{"n_layer": 25, "n_kv_head": 7, "init": "normal", "init_std_down": 0.00326, "optimizer": "laprop", "final_lr_fraction": 0.0}
MLP neurons of a small language model. Each row is named by its layer, matrix (up: input weights; down: output weights) and neuron, and shows model dimensions 16-143. Each number is 50 + 12 x the weight over its row's rms, rounded and kept within 0 to 99.
After each neuron's rows, "fires after" lists the tokens most often just before its 100 highest values on Wikipedia text that the model never trained on.

L13.up842:66 43 58 54 52 63 54 59 49 65 39 48 60 56 57 53 41 40 42 37 59 59 57 53 39 54 67 55 56 52 71 34 53 52 58 38 81 31 34 38 35 45 44 41 31 65 31 61 37 46 38 52 52 54 49 78 57 73 52 57 35 47 67 73 49 24 39 30 60 61 54 41 40 32 39 50 59 32 47 56 43 37 32 36 59 32 41 40 77 64 53 54 52 37 68 36 49 61 48 80 39 45 72 57 38 33 43 56 51 56 45 47 62 50 39 52 53 51 19 57 68 41 43 44 48 48 59 52
L13.down842:39 57 35 48 33 57 65 55 54 41 51 42 52 47 26 55 56 44 46 57 43 45 39 44 67 37 16 39 56 37 54 69 42 38 28 56 34 42 52 53 42 47 55 86 48 44 60 61 55 54 52 41 43 46 56 23 36 30 57 59 80 51 39 70 24 42 45 51 58 75 43 42 52 42 49 53 29 67 57 57 67 64 48 60 50 52 70 50 63 62 56 73 34 53 53 54 54 52 76 46 53 45 49 63 41 42 38 50 33 50 46 63 35 50 78 60 48 43 65 50 46 52 59 38 59 46 46 55
fires after: " was", ".", " is", " conce", " inc"

L15.up712:48 34 55 66 53 43 50 67 83 39 49 59 58 55 58 42 42 42 62 41 23 37 65 33 42 52 43 33 55 51 36 33 44 30 57 56 45 24 33 46 50 66 52 66 58 47 63 45 45 81 63 54 78 40 55 52 38 54 59 46 56 50 28 72 63 30 63 37 46 64 53 29 49 43 58 44 54 33 64 53 31 51 51 61 69 62 40 72 58 65 58 54 48 33 37 36 59 33 46 66 53 53 52 68 43 28 60 58 68 22 39 44 34 53 65 62 42 62 37 55 60 69 36 47 51 54 60 42
L15.down712:44 36 45 44 40 71 58 52 38 37 46 43 52 43 56 40 51 57 53 65 39 46 27 40 67 54 51 49 39 68 56 50 39 43 50 39 52 48 38 64 68 44 43 62 58 74 47 56 52 36 61 39 37 49 38 50 46 47 46 47 43 68 55 56 39 46 61 61 60 52 71 43 54 53 46 58 52 64 53 39 77 26 35 37 39 60 60 37 32 45 62 39 26 39 62 33 55 59 59 41 56 69 42 42 40 32 47 55 61 27 59 66 58 46 54 43 45 55 53 46 50 48 61 76 57 64 33 75
fires after: " the", ",", " in"

L7.up768:63 80 78 28 92 47 46 58 48 79 31 48 56 38 60 37 43 32 43 38 55 57 55 51 65 54 60 54 40 55 66 47 48 53 41 48 56 56 38 44 59 49 59 39 45 64 44 45 53 59 49 45 54 60 41 46 66 31 59 45 37 61 44 57 61 52 82 47 64 59 52 48 42 66 57 59 49 51 36 52 44 46 53 60 66 34 42 57 58 29 22 57 76 53 47 62 55 20 49 61 51 43 67 49 52 52 52 57 76 50 60 23 52 44 46 70 38 41 53 51 50 37 43 44 50 19 58 38
L7.down768:45 29 42 53 57 21 50 40 43 37 80 65 44 36 25 38 53 50 49 75 45 23 55 44 43 43 30 51 34 47 50 66 47 44 58 51 44 57 57 51 73 50 34 39 58 30 60 59 35 58 41 40 35 47 35 52 69 43 53 70 67 44 57 54 29 46 59 56 56 39 34 62 51 62 66 62 32 45 37 29 90 47 56 48 55 40 54 69 52 52 40 40 48 66 69 45 67 65 67 57 52 55 60 59 37 55 44 48 51 48 52 36 62 75 58 74 58 42 57 42 51 41 59 49 57 32 60 56
fires after: ",", " is", " was", " and", " were"

L16.up459:35 34 50 75 45 48 70 50 66 42 51 53 62 43 61 44 41 53 22 59 62 62 34 29 39 48 46 50 65 51 51 54 50 40 45 32 52 50 60 44 61 39 40 62 41 56 73 61 20 69 52 39 60 71 84 43 52 64 45 51 58 32 33 68 48 53 49 53 51 53 30 44 56 40 55 76 55 63 50 56 40 60 31 41 47 55 69 50 51 53 64 50 51 45 41 57 58 56 33 54 50 35 48 49 54 49 43 71 63 28 36 51 38 43 51 43 55 57 42 25 70 73 62 46 47 56 53 66
L16.down459:30 44 58 33 41 48 67 51 58 60 47 49 61 51 55 65 45 63 55 46 36 55 55 49 56 26 44 35 45 35 56 33 75 45 25 48 39 51 40 36 61 57 38 43 41 40 55 51 57 46 57 46 40 76 63 54 50 56 43 35 42 41 62 55 56 42 93 37 66 37 43 45 56 60 23 41 32 54 66 56 55 51 60 33 42 69 60 35 51 42 46 51 32 75 41 60 54 73 45 59 60 51 64 53 56 44 44 55 54 58 26 43 51 40 54 66 56 55 43 48 63 61 45 52 46 65 60 59
fires after: " the", " at", " At", " an", " 6"

L13.up680:42 40 44 44 45 40 57 59 59 51 41 43 53 46 48 53 46 23 40 51 36 65 57 29 71 39 58 49 48 48 61 40 52 41 53 44 45 39 49 22 34 37 32 66 54 61 64 61 58 54 51 40 47 53 79 43 54 52 44 37 65 47 31 42 90 67 59 47 34 48 41 67 62 46 51 80 61 39 48 69 33 58 65 47 59 40 57 46 55 43 56 48 35 58 34 45 22 45 43 58 59 51 76 54 64 39 66 61 68 33 43 41 49 42 47 67 70 47 59 57 61 60 51 40 66 36 51 53
L13.down680:43 32 35 46 57 50 55 49 52 44 18 46 63 43 62 65 56 63 62 59 43 54 25 38 45 54 48 67 52 52 46 40 57 50 45 52 52 47 47 67 55 59 53 43 52 50 56 41 70 63 48 39 54 52 43 44 71 33 55 43 72 61 54 66 48 63 64 53 49 54 44 49 44 72 51 48 38 34 49 44 51 41 62 53 08 64 42 63 57 47 59 39 76 65 68 47 66 46 48 58 48 37 24 52 38 55 43 46 79 31 41 71 65 40 46 59 44 59 45 40 57 54 55 52 36 50 46 45
fires after: " the", "L", " Cl"

L7.up134:39 41 42 59 56 33 51 49 55 53 41 40 65 67 56 40 36 48 29 52 59 48 50 63 28 44 56 42 48 37 48 46 39 24 43 47 52 26 40 54 68 44 70 54 46 71 67 52 51 46 70 34 60 63 55 58 52 30 33 47 53 42 58 67 50 40 63 58 55 44 27 45 59 33 31 68 52 41 30 58 48 66 38 48 63 57 35 58 56 15 34 48 53 50 58 48 46 58 60 51 65 39 49 33 43 48 57 34 42 48 35 39 47 42 58 44 26 76 47 63 55 57 60 69 71 44 28 71
L7.down134:55 52 55 58 46 48 59 32 22 61 80 41 56 42 43 64 62 42 61 72 64 41 30 45 57 35 38 59 60 46 63 38 64 55 47 47 59 62 40 56 68 46 68 45 51 44 52 53 39 52 58 62 59 38 53 69 84 61 52 43 52 74 52 63 46 48 38 46 67 40 49 51 60 42 52 67 46 56 40 37 60 44 68 43 40 25 68 52 63 37 40 65 26 73 62 36 23 46 62 30 41 46 45 37 27 47 44 59 43 59 38 63 39 64 61 49 28 51 43 47 46 34 35 44 50 55 55 68
fires after: " the", " (", "\n", "|", "\n\n", " \""

L5.up220:42 68 46 57 39 43 35 69 56 76 43 59 64 35 68 60 35 74 50 37 43 53 62 48 34 40 55 54 40 53 66 66 45 41 39 37 42 52 56 54 38 52 47 60 46 53 70 37 62 54 46 61 68 60 55 48 51 30 47 48 70 55 45 47 39 63 55 36 53 67 61 53 41 51 58 53 45 69 52 53 32 45 24 61 74 37 37 51 44 41 77 41 27 51 61 78 40 39 39 60 55 44 35 52 60 63 61 50 50 39 33 42 71 24 55 46 41 49 40 52 46 59 45 43 51 23 60 43
L5.down220:39 70 41 60 63 48 33 24 58 13 52 53 50 38 41 49 61 50 55 20 60 02 35 58 51 65 48 29 60 58 64 61 58 39 60 42 39 40 52 52 44 42 58 36 32 62 84 54 57 43 33 36 51 42 42 49 70 52 45 56 65 49 50 53 55 69 40 49 64 57 51 57 26 51 58 25 53 63 56 18 41 58 56 46 53 59 41 48 45 46 65 52 36 48 58 56 38 59 60 61 24 52 37 59 40 69 42 54 39 48 56 51 41 59 50 50 49 48 49 65 49 51 58 67 33 52 45 70
fires after: " |", "."

L16.up271:55 47 65 51 70 51 52 61 52 47 44 58 64 54 62 60 34 45 68 47 49 74 31 57 56 52 53 66 48 51 44 65 47 32 45 54 54 47 60 43 69 41 51 59 57 88 12 57 39 59 58 25 50 35 65 41 59 47 44 48 50 44 47 55 68 50 46 59 30 41 59 42 51 58 56 62 56 44 62 61 32 44 41 89 35 21 57 58 30 31 40 43 73 42 49 44 62 48 44 44 37 41 60 27 56 32 57 47 43 41 41 78 41 47 20 74 44 58 61 30 59 66 57 50 64 18 48 41
L16.down271:64 45 49 52 61 52 33 35 43 49 76 34 40 51 40 36 48 43 54 60 29 67 40 49 49 37 55 45 44 46 48 69 34 54 61 57 39 40 59 49 46 58 48 38 62 72 54 53 55 46 58 21 48 59 58 42 32 42 32 74 65 48 35 59 42 43 57 67 57 40 57 62 56 56 53 57 25 51 45 48 44 40 43 53 41 41 67 56 53 49 50 55 56 54 60 44 46 38 26 35 51 70 78 54 51 47 41 37 67 59 55 38 51 58 43 65 49 46 38 70 50 66 43 39 29 21 23 32
fires after: ",", " was"

L11.up263:57 65 36 28 50 35 45 57 51 35 44 56 53 64 53 69 40 41 47 42 26 67 56 45 47 31 36 40 58 52 68 55 38 39 48 46 62 37 65 38 39 68 61 53 52 53 31 60 19 44 49 56 60 50 64 56 69 42 41 20 50 60 55 48 50 33 49 43 65 47 65 21 43 43 50 33 66 09 53 55 32 34 49 58 41 39 49 51 54 49 57 50 54 61 66 94 83 50 55 39 61 40 47 47 37 62 65 51 31 56 38 35 60 48 52 35 64 33 61 53 50 43 39 44 32 38 47 35
L11.down263:41 50 49 31 42 79 14 45 48 60 67 44 59 60 61 29 47 55 45 51 67 36 39 58 37 56 47 52 47 39 51 56 63 52 39 43 33 36 45 56 42 31 58 61 55 63 46 65 49 55 54 48 46 53 80 58 67 61 37 52 49 50 38 45 58 54 52 60 31 56 52 60 41 56 60 77 52 44 59 46 75 54 39 39 46 45 38 46 48 47 62 40 43 58 64 32 51 53 64 78 61 66 55 61 53 50 42 36 30 41 56 73 56 57 43 50 39 40 51 43 37 54 55 68 41 45 40 57
fires after: " (", ".", "{", ","

L12.up294:32 54 64 36 58 52 56 53 38 66 52 54 57 39 56 66 35 55 41 39 32 47 59 52 30 36 52 58 51 49 49 63 41 18 41 51 60 47 17 51 59 54 49 54 69 62 55 30 35 65 37 43 76 27 38 56 69 43 49 58 48 59 44 54 35 56 74 50 47 79 51 36 35 51 77 39 51 37 69 49 23 67 37 77 48 38 31 63 45 46 54 48 49 44 38 48 47 34 52 69 67 47 61 51 49 53 70 51 50 30 48 39 42 47 34 42 48 46 59 62 64 58 21 63 61 24 37 69
L12.down294:38 55 36 73 41 45 39 44 62 32 88 24 52 63 30 47 57 29 32 63 57 60 35 31 71 52 47 54 58 30 42 60 59 64 59 69 49 42 78 56 48 42 22 47 40 44 52 47 74 58 78 39 49 64 57 47 36 45 48 43 52 49 55 48 55 36 39 50 49 47 53 53 58 38 41 42 58 68 40 62 57 57 61 67 52 47 59 46 30 41 49 48 61 41 46 68 54 55 23 37 34 57 49 61 36 54 37 51 53 39 56 40 42 42 78 49 53 36 59 46 49 48 26 45 53 56 69 26
fires after: " He", " She", " he", " she", " had", "He"

L10.up449:57 39 44 55 59 71 47 51 49 56 44 45 39 65 54 48 39 47 29 55 52 55 76 43 28 52 48 39 53 41 61 49 49 55 43 41 43 48 40 61 53 31 73 76 56 64 54 41 48 39 41 57 51 54 60 83 60 49 51 46 34 61 50 68 51 39 48 54 66 20 38 54 77 40 49 69 31 65 46 51 53 34 38 51 62 48 38 69 39 38 55 33 48 36 45 56 39 46 55 68 72 44 68 50 52 55 61 50 36 58 16 60 53 37 49 53 47 56 57 54 75 40 64 39 47 27 45 51
L10.down449:68 53 63 49 44 64 66 34 44 59 64 42 47 51 36 60 59 61 41 36 49 58 64 49 57 43 48 64 73 60 44 45 62 64 54 42 50 58 54 61 38 58 33 30 44 26 27 28 30 60 55 65 39 62 48 57 46 50 50 30 39 51 54 51 24 38 30 58 39 46 46 48 26 37 56 42 49 50 43 39 69 42 62 67 52 33 42 49 51 67 32 54 53 43 21 39 31 43 41 37 31 50 65 37 57 47 69 63 42 26 42 53 51 59 49 57 48 44 55 48 39 38 59 49 73 49 51 57
fires after: "\n", " of", "=", " (", "-", "\n\n"

L15.up133:50 31 66 48 48 53 63 60 40 72 54 58 74 37 53 68 37 50 29 57 47 59 42 39 52 19 49 48 49 61 49 50 30 41 37 40 75 53 19 49 51 48 43 58 67 54 50 50 38 49 51 45 64 59 52 34 71 51 36 53 38 33 54 52 58 55 38 56 48 38 35 40 37 32 42 51 51 47 31 51 47 55 32 41 65 45 39 62 48 50 36 57 50 61 48 76 64 57 58 60 59 40 43 61 56 51 71 57 36 37 56 47 60 49 36 55 63 53 35 48 56 42 41 62 46 41 32 54
L15.down133:41 45 54 31 51 58 59 18 66 58 74 36 41 49 11 61 57 51 44 45 44 43 21 24 55 80 68 51 62 39 46 68 66 47 61 55 51 66 50 61 58 56 23 46 45 53 48 57 39 68 49 40 59 46 59 52 38 58 61 46 70 39 52 49 69 51 51 34 44 54 52 39 30 37 62 62 63 40 43 62 52 80 57 56 51 42 37 48 51 46 52 35 68 37 63 46 48 66 40 41 57 57 55 31 39 46 40 62 51 46 58 53 60 64 60 59 66 49 60 54 51 47 40 30 41 47 54 51
fires after: ",", ".", " (", " and"

L15.up227:43 36 67 55 45 47 49 52 56 44 51 46 62 40 65 50 32 46 64 38 43 57 59 40 40 39 49 72 49 58 33 42 49 48 40 54 61 41 32 41 70 66 52 54 45 67 30 28 61 57 43 45 66 42 59 43 67 49 63 05 39 58 45 66 48 62 54 43 73 86 58 55 41 56 45 36 53 63 49 60 47 37 52 71 36 51 41 47 39 56 56 35 65 40 60 58 43 48 50 45 46 38 44 42 34 27 58 42 65 39 46 55 67 50 35 40 40 55 62 55 43 58 21 54 74 46 60 57
L15.down227:46 44 32 58 46 48 56 48 37 35 32 78 19 59 46 33 56 48 72 61 50 48 35 29 65 56 55 64 43 46 44 52 51 41 69 46 50 36 61 46 61 83 32 41 46 47 48 58 54 60 32 63 41 41 37 53 48 51 65 67 39 34 49 37 23 52 48 38 57 34 62 43 70 49 58 67 40 42 49 44 54 64 60 50 39 67 62 40 29 71 53 74 49 58 53 51 40 46 51 54 41 52 48 45 26 53 73 61 53 46 36 74 51 46 53 54 61 40 65 54 42 49 64 59 56 48 40 35
fires after: "\n", " was", "sch", "ks"

L22.up439:49 57 42 37 46 47 67 39 56 46 41 43 74 49 67 27 31 33 41 48 48 46 63 43 41 43 49 51 65 45 57 53 20 72 44 67 40 36 59 43 65 65 48 46 73 53 24 45 38 50 54 36 43 51 52 60 61 77 53 31 49 42 40 31 49 48 45 51 31 42 36 55 57 45 29 66 47 44 49 48 44 58 31 50 44 52 48 44 52 72 53 20 29 58 84 60 35 40 58 39 51 24 72 46 49 40 49 51 51 57 38 42 39 33 53 48 59 37 64 61 35 69 56 58 45 46 63 55
L22.down439:58 59 47 50 78 40 56 13 45 46 47 56 50 54 72 47 47 53 47 58 50 46 71 59 40 64 33 39 52 67 46 44 60 61 43 36 34 35 60 62 35 38 37 70 43 65 69 56 40 31 54 58 59 58 41 42 64 53 36 34 46 60 48 59 69 69 54 40 61 62 66 53 72 50 54 68 52 39 51 40 16 64 64 34 58 26 60 44 66 30 44 60 65 63 43 55 37 60 58 57 47 58 31 49 45 57 48 58 40 56 63 35 47 54 47 41 58 42 52 49 61 45 40 55 31 45 50 23
fires after: " (", ",", "-", " \\"

L10.up705:56 48 72 31 45 36 53 50 55 63 49 46 72 48 52 53 50 67 63 42 50 50 71 41 43 36 48 47 45 58 62 54 42 35 41 53 66 53 14 74 47 41 37 34 57 70 72 33 48 62 40 42 68 49 57 55 59 58 52 51 59 44 41 49 37 48 86 54 55 57 55 21 34 41 57 68 58 55 52 54 41 47 40 64 39 44 43 77 46 31 64 52 36 47 29 50 26 38 54 62 71 47 68 50 47 41 48 77 46 31 60 59 58 49 41 73 47 46 50 52 75 62 33 50 62 35 50 58
L10.down705:49 58 53 69 58 66 40 55 42 49 89 41 47 58 42 59 54 20 51 58 40 68 34 27 61 46 37 37 57 50 43 62 56 64 58 51 53 56 60 52 42 76 49 56 39 40 49 43 47 61 68 38 60 65 45 31 19 43 36 43 62 67 62 33 45 47 45 52 53 34 47 53 34 52 34 32 47 62 45 34 62 72 60 63 49 47 44 23 54 46 56 48 43 44 58 64 69 47 32 17 39 40 36 59 48 50 51 49 64 54 47 46 35 60 54 54 40 41 64 54 39 23 32 31 34 74 47 42
fires after: " who", ")", ",", " daughter"

L11.up730:58 30 67 53 64 38 52 64 58 58 40 44 43 42 59 38 41 53 51 41 58 51 54 47 11 66 55 62 49 39 49 44 51 43 41 26 55 25 62 67 57 58 32 42 57 59 45 52 44 69 55 43 76 30 66 41 67 69 44 47 48 43 40 64 51 41 71 38 46 59 56 53 55 51 64 52 60 39 76 57 40 54 53 63 34 50 38 61 56 61 62 53 55 31 36 37 27 29 37 59 40 45 67 58 48 56 73 73 38 29 45 59 56 43 52 57 37 33 52 60 59 64 31 50 54 45 33 46
L11.down730:38 50 54 57 27 43 51 73 55 38 52 56 43 52 39 66 58 53 40 54 31 56 48 33 45 18 41 51 54 53 80 58 38 23 37 50 47 55 34 46 46 29 63 54 54 40 56 49 60 59 55 46 31 67 56 47 53 40 39 54 40 48 47 44 60 38 32 63 64 48 55 59 60 24 52 55 47 36 28 56 83 20 66 48 61 68 52 57 65 49 40 61 54 74 45 51 52 65 69 54 69 49 64 47 46 56 32 48 43 47 53 57 63 37 56 48 38 38 59 46 43 52 60 46 40 52 49 60
fires after: " was", " has", " is", " were", " He", " have"

L10.up447:41 53 53 66 42 57 49 49 55 64 48 39 65 41 45 73 49 61 47 39 40 65 43 42 47 35 40 39 54 45 53 52 44 54 56 18 37 22 55 51 45 58 59 64 45 58 55 60 44 56 60 50 60 48 47 53 61 68 43 50 39 55 46 37 45 46 50 35 40 30 62 55 40 63 51 58 58 51 45 58 52 45 41 52 44 60 37 42 75 53 78 46 79 47 69 66 55 34 46 31 36 52 39 55 53 47 71 64 37 46 58 34 41 52 42 49 39 31 30 38 48 61 60 48 53 71 67 64
L10.down447:61 52 14 40 55 35 58 33 25 59 61 59 44 47 44 45 55 46 60 53 56 52 37 71 56 69 47 41 50 51 43 59 62 60 57 57 47 33 54 61 42 60 62 39 44 32 46 50 70 34 63 51 41 44 41 14 46 33 24 57 89 48 59 28 59 46 21 48 54 39 44 46 56 47 46 40 47 41 67 49 64 64 46 35 50 44 41 26 51 55 55 57 40 42 58 27 35 54 56 52 41 56 55 60 44 59 62 63 42 52 48 58 39 57 70 48 50 54 62 46 53 64 52 49 42 52 31 56
fires after: ".", "-", "{", " ."

L15.up818:41 53 80 54 22 42 55 61 75 80 33 33 55 32 68 60 39 52 47 60 36 68 49 56 37 43 60 34 43 39 57 52 46 38 48 38 71 55 53 38 61 55 53 59 55 35 63 54 46 81 32 55 68 56 59 44 37 66 46 29 42 22 34 62 43 42 49 22 60 67 54 41 47 59 52 58 50 25 51 54 41 41 46 63 40 27 55 65 54 49 57 37 39 66 50 63 38 47 53 59 64 55 58 40 58 62 47 53 43 45 48 47 54 36 60 41 53 55 48 27 45 56 34 50 51 51 43 62
L15.down818:36 70 56 63 64 70 34 44 58 51 62 32 59 42 59 43 45 52 49 34 53 69 65 52 63 42 26 39 54 48 33 40 37 66 45 56 47 60 56 41 58 62 42 48 54 49 55 53 61 54 52 67 55 35 43 66 46 48 48 25 40 56 29 67 38 55 59 36 36 53 41 51 45 52 44 47 53 62 56 59 58 60 59 57 53 47 54 39 44 74 26 43 36 68 41 69 50 36 69 69 71 65 52 31 60 50 11 53 47 38 60 58 47 36 63 62 31 39 43 53 30 43 35 59 44 54 35 54
fires after: "=", " and"

L12.up359:43 62 77 44 52 39 56 57 44 46 45 51 65 41 61 58 52 37 39 41 35 54 34 55 41 50 54 56 50 36 59 51 31 40 42 37 50 55 34 45 49 67 71 59 68 48 56 44 37 66 47 46 52 53 54 58 53 54 52 70 38 26 45 59 55 71 58 68 45 64 50 62 57 51 62 68 62 40 47 47 38 66 43 43 50 26 27 45 41 23 42 48 81 30 52 46 44 45 60 54 66 52 52 46 53 51 46 51 45 42 63 38 41 46 45 36 47 51 49 42 60 51 38 48 51 39 37 61
L12.down359:70 38 45 62 51 55 63 68 44 50 37 69 32 73 46 54 32 47 52 53 61 57 29 48 44 39 33 70 59 29 50 35 58 54 43 63 44 45 47 69 52 71 53 47 76 33 42 48 54 37 46 18 56 45 34 37 50 53 69 52 43 59 71 60 52 30 54 37 62 53 58 21 65 53 56 44 55 47 57 60 76 39 51 37 28 62 47 46 48 39 50 33 48 36 52 53 53 62 37 53 61 36 55 55 65 40 57 51 25 47 43 48 45 46 44 33 47 48 27 47 35 60 51 58 69 41 50 44
fires after: " had", " have", " has", " She", " he", " I"

L10.up738:32 35 41 40 32 58 60 63 48 54 49 39 84 51 55 67 51 51 20 56 45 52 62 55 42 52 50 47 52 41 40 61 39 59 30 56 62 42 46 31 69 41 54 50 36 44 53 56 49 62 33 68 57 46 66 66 43 68 32 53 38 16 49 49 51 43 85 57 53 45 50 48 60 44 28 65 41 44 47 54 42 41 29 77 65 45 42 42 41 72 71 19 46 67 33 62 43 56 44 65 54 44 43 43 56 43 52 39 39 52 33 66 53 40 55 65 40 56 53 55 58 61 54 57 57 58 51 46
L10.down738:66 46 57 51 44 42 53 45 57 50 61 35 67 47 53 41 39 56 65 42 50 43 62 52 37 32 54 36 53 41 49 40 53 29 49 45 52 44 38 61 43 13 38 29 63 59 63 46 41 54 36 57 68 43 36 40 49 58 49 55 67 74 46 62 25 62 55 39 52 51 46 27 44 28 50 57 51 52 60 44 41 68 60 51 54 52 38 51 39 46 47 68 71 66 41 55 62 44 52 54 54 43 55 51 36 52 53 62 44 42 51 62 60 46 45 57 59 57 41 81 55 52 39 46 65 57 53 38
fires after: "=", "-", " acc", "\n\n", " \""

L12.up247:45 51 48 59 59 38 99 43 66 48 47 43 52 51 46 33 45 41 21 56 63 59 43 51 57 34 39 34 99 37 43 28 44 38 40 49 48 55 50 43 53 40 57 41 52 36 46 33 55 48 54 66 58 44 51 58 43 52 57 30 44 43 66 29 50 51 56 28 65 30 45 55 42 54 50 57 59 37 66 67 46 55 40 53 52 31 45 45 36 65 51 29 21 50 49 46 55 74 43 52 53 35 49 46 66 35 42 45 49 41 53 38 42 39 33 46 34 53 55 64 32 65 41 58 53 43 42 61
L12.down247:52 56 61 41 43 54 11 57 55 48 75 55 48 59 15 56 39 69 43 59 37 23 68 57 58 62 52 51 00 63 53 48 59 38 53 54 46 40 43 53 37 70 37 51 51 54 75 47 47 43 48 51 35 43 38 47 48 43 54 63 48 43 48 49 53 44 40 73 56 55 47 45 59 55 53 49 57 53 45 19 85 55 58 43 59 60 66 50 59 36 44 70 53 65 43 50 50 44 61 59 64 71 44 66 41 45 51 47 58 47 51 56 50 76 61 42 46 54 52 50 58 44 52 55 43 50 52 51
fires after: " |", "\n", "|", "-", " ("

L10.up72:40 62 66 75 29 65 60 53 59 47 44 51 45 62 43 65 61 53 59 48 48 58 68 25 45 34 56 34 54 55 48 52 42 49 37 61 62 54 59 44 34 46 58 59 51 40 62 35 31 52 58 48 56 57 62 53 36 28 54 41 65 53 32 52 46 50 63 40 53 41 49 42 58 33 25 58 41 18 43 65 47 52 38 60 55 62 51 51 41 40 47 48 57 53 37 55 24 44 46 47 48 47 44 51 65 33 48 44 45 60 43 43 26 38 37 35 52 55 07 50 67 60 51 25 43 52 54 55
L10.down72:45 28 14 43 47 44 58 20 58 47 89 27 59 43 20 38 59 52 22 66 58 37 47 38 61 41 41 49 46 48 50 43 53 69 68 54 56 57 38 52 74 39 43 41 52 63 65 50 44 40 69 49 12 57 58 54 49 62 50 48 28 44 53 74 59 42 60 31 42 60 54 48 54 61 41 56 76 54 34 71 98 52 43 61 51 57 50 68 49 46 70 46 26 67 52 63 39 81 49 55 47 44 55 53 50 41 46 46 46 42 66 46 61 54 46 60 30 33 55 65 47 64 47 66 71 50 64 52
fires after: " the", " of", "="

L16.up664:37 73 73 63 37 42 56 65 45 67 50 30 58 46 70 58 55 36 39 26 33 74 61 30 41 45 47 45 47 44 45 34 53 54 56 54 67 65 48 44 60 46 51 50 59 36 56 47 47 44 47 58 54 45 50 35 58 71 52 26 61 42 33 62 48 47 50 38 60 63 47 33 39 39 28 37 32 45 41 57 43 58 50 44 64 39 54 35 73 44 51 50 36 68 39 46 36 44 39 69 65 53 57 26 55 60 38 40 44 55 60 47 41 34 69 66 50 51 52 46 31 61 32 61 66 40 48 57
L16.down664:42 76 67 52 49 47 47 65 47 32 43 39 81 41 76 51 62 25 30 27 66 64 50 52 37 60 45 42 61 26 35 49 42 72 38 46 43 56 40 29 45 53 77 42 68 34 50 57 71 65 46 39 76 44 50 48 52 56 58 29 49 58 51 39 61 41 39 26 50 50 51 34 30 53 48 69 46 39 40 34 65 43 69 45 61 46 62 62 46 59 43 69 51 52 58 33 70 52 48 63 49 40 55 34 55 36 44 51 53 31 61 49 59 57 51 55 59 54 56 46 30 48 42 62 47 51 41 41
fires after: "="

L10.up163:48 44 42 58 39 64 64 55 82 47 35 46 42 41 54 58 58 52 49 38 68 58 41 27 55 44 55 28 70 48 30 34 31 36 48 40 40 38 36 56 51 65 41 68 64 63 40 48 52 32 54 56 58 41 59 51 26 54 56 63 58 67 47 49 43 39 62 68 41 61 21 60 44 45 34 48 55 81 22 71 50 53 40 53 35 29 46 57 56 46 47 69 59 56 35 47 48 49 58 40 49 34 56 40 46 38 70 31 76 39 40 42 31 49 35 46 31 73 65 65 50 43 68 47 71 51 72 52
L10.down163:57 55 53 54 50 55 17 18 46 42 89 38 68 51 00 54 51 43 64 47 50 24 42 16 43 46 44 46 60 62 61 53 68 50 61 36 50 59 56 57 52 49 55 51 61 54 60 34 37 57 42 49 44 38 34 46 57 68 68 45 47 47 51 49 62 36 61 59 50 54 46 58 36 54 51 34 46 58 42 37 99 46 40 54 53 43 38 45 58 52 45 50 46 43 49 28 62 46 49 55 68 47 43 61 50 51 63 38 33 36 46 58 48 74 62 51 24 54 49 57 59 59 41 62 49 44 43 51
fires after: " the", " under", " from", " on"

L5.up215:60 63 44 57 41 60 50 52 55 59 43 41 51 74 53 44 48 37 51 46 40 54 44 58 47 52 48 54 47 63 53 67 47 18 51 58 60 32 43 38 55 47 56 59 37 72 42 67 34 45 34 57 53 69 58 60 28 65 49 48 26 50 53 66 44 20 51 35 41 47 53 55 61 46 41 75 56 43 54 48 43 65 17 53 57 52 48 66 38 35 60 60 45 72 42 74 59 31 41 63 61 32 63 23 59 62 44 42 51 49 41 35 84 41 49 56 12 51 61 59 50 46 53 38 45 60 43 47
L5.down215:53 48 45 42 76 50 78 45 53 51 38 39 62 33 71 72 34 45 42 65 62 42 24 68 60 58 51 51 63 50 64 49 65 44 47 33 33 34 40 43 50 27 64 53 53 45 62 48 54 66 48 69 41 62 59 59 49 52 62 45 32 62 51 45 67 56 71 38 62 38 56 55 58 58 43 60 73 67 38 39 46 52 32 35 49 51 60 44 55 63 70 54 52 49 62 44 51 56 22 38 63 34 32 41 42 83 45 44 59 36 61 41 49 55 52 56 46 44 23 29 65 55 35 45 38 34 33 50
fires after: " |", " (", ".", " −"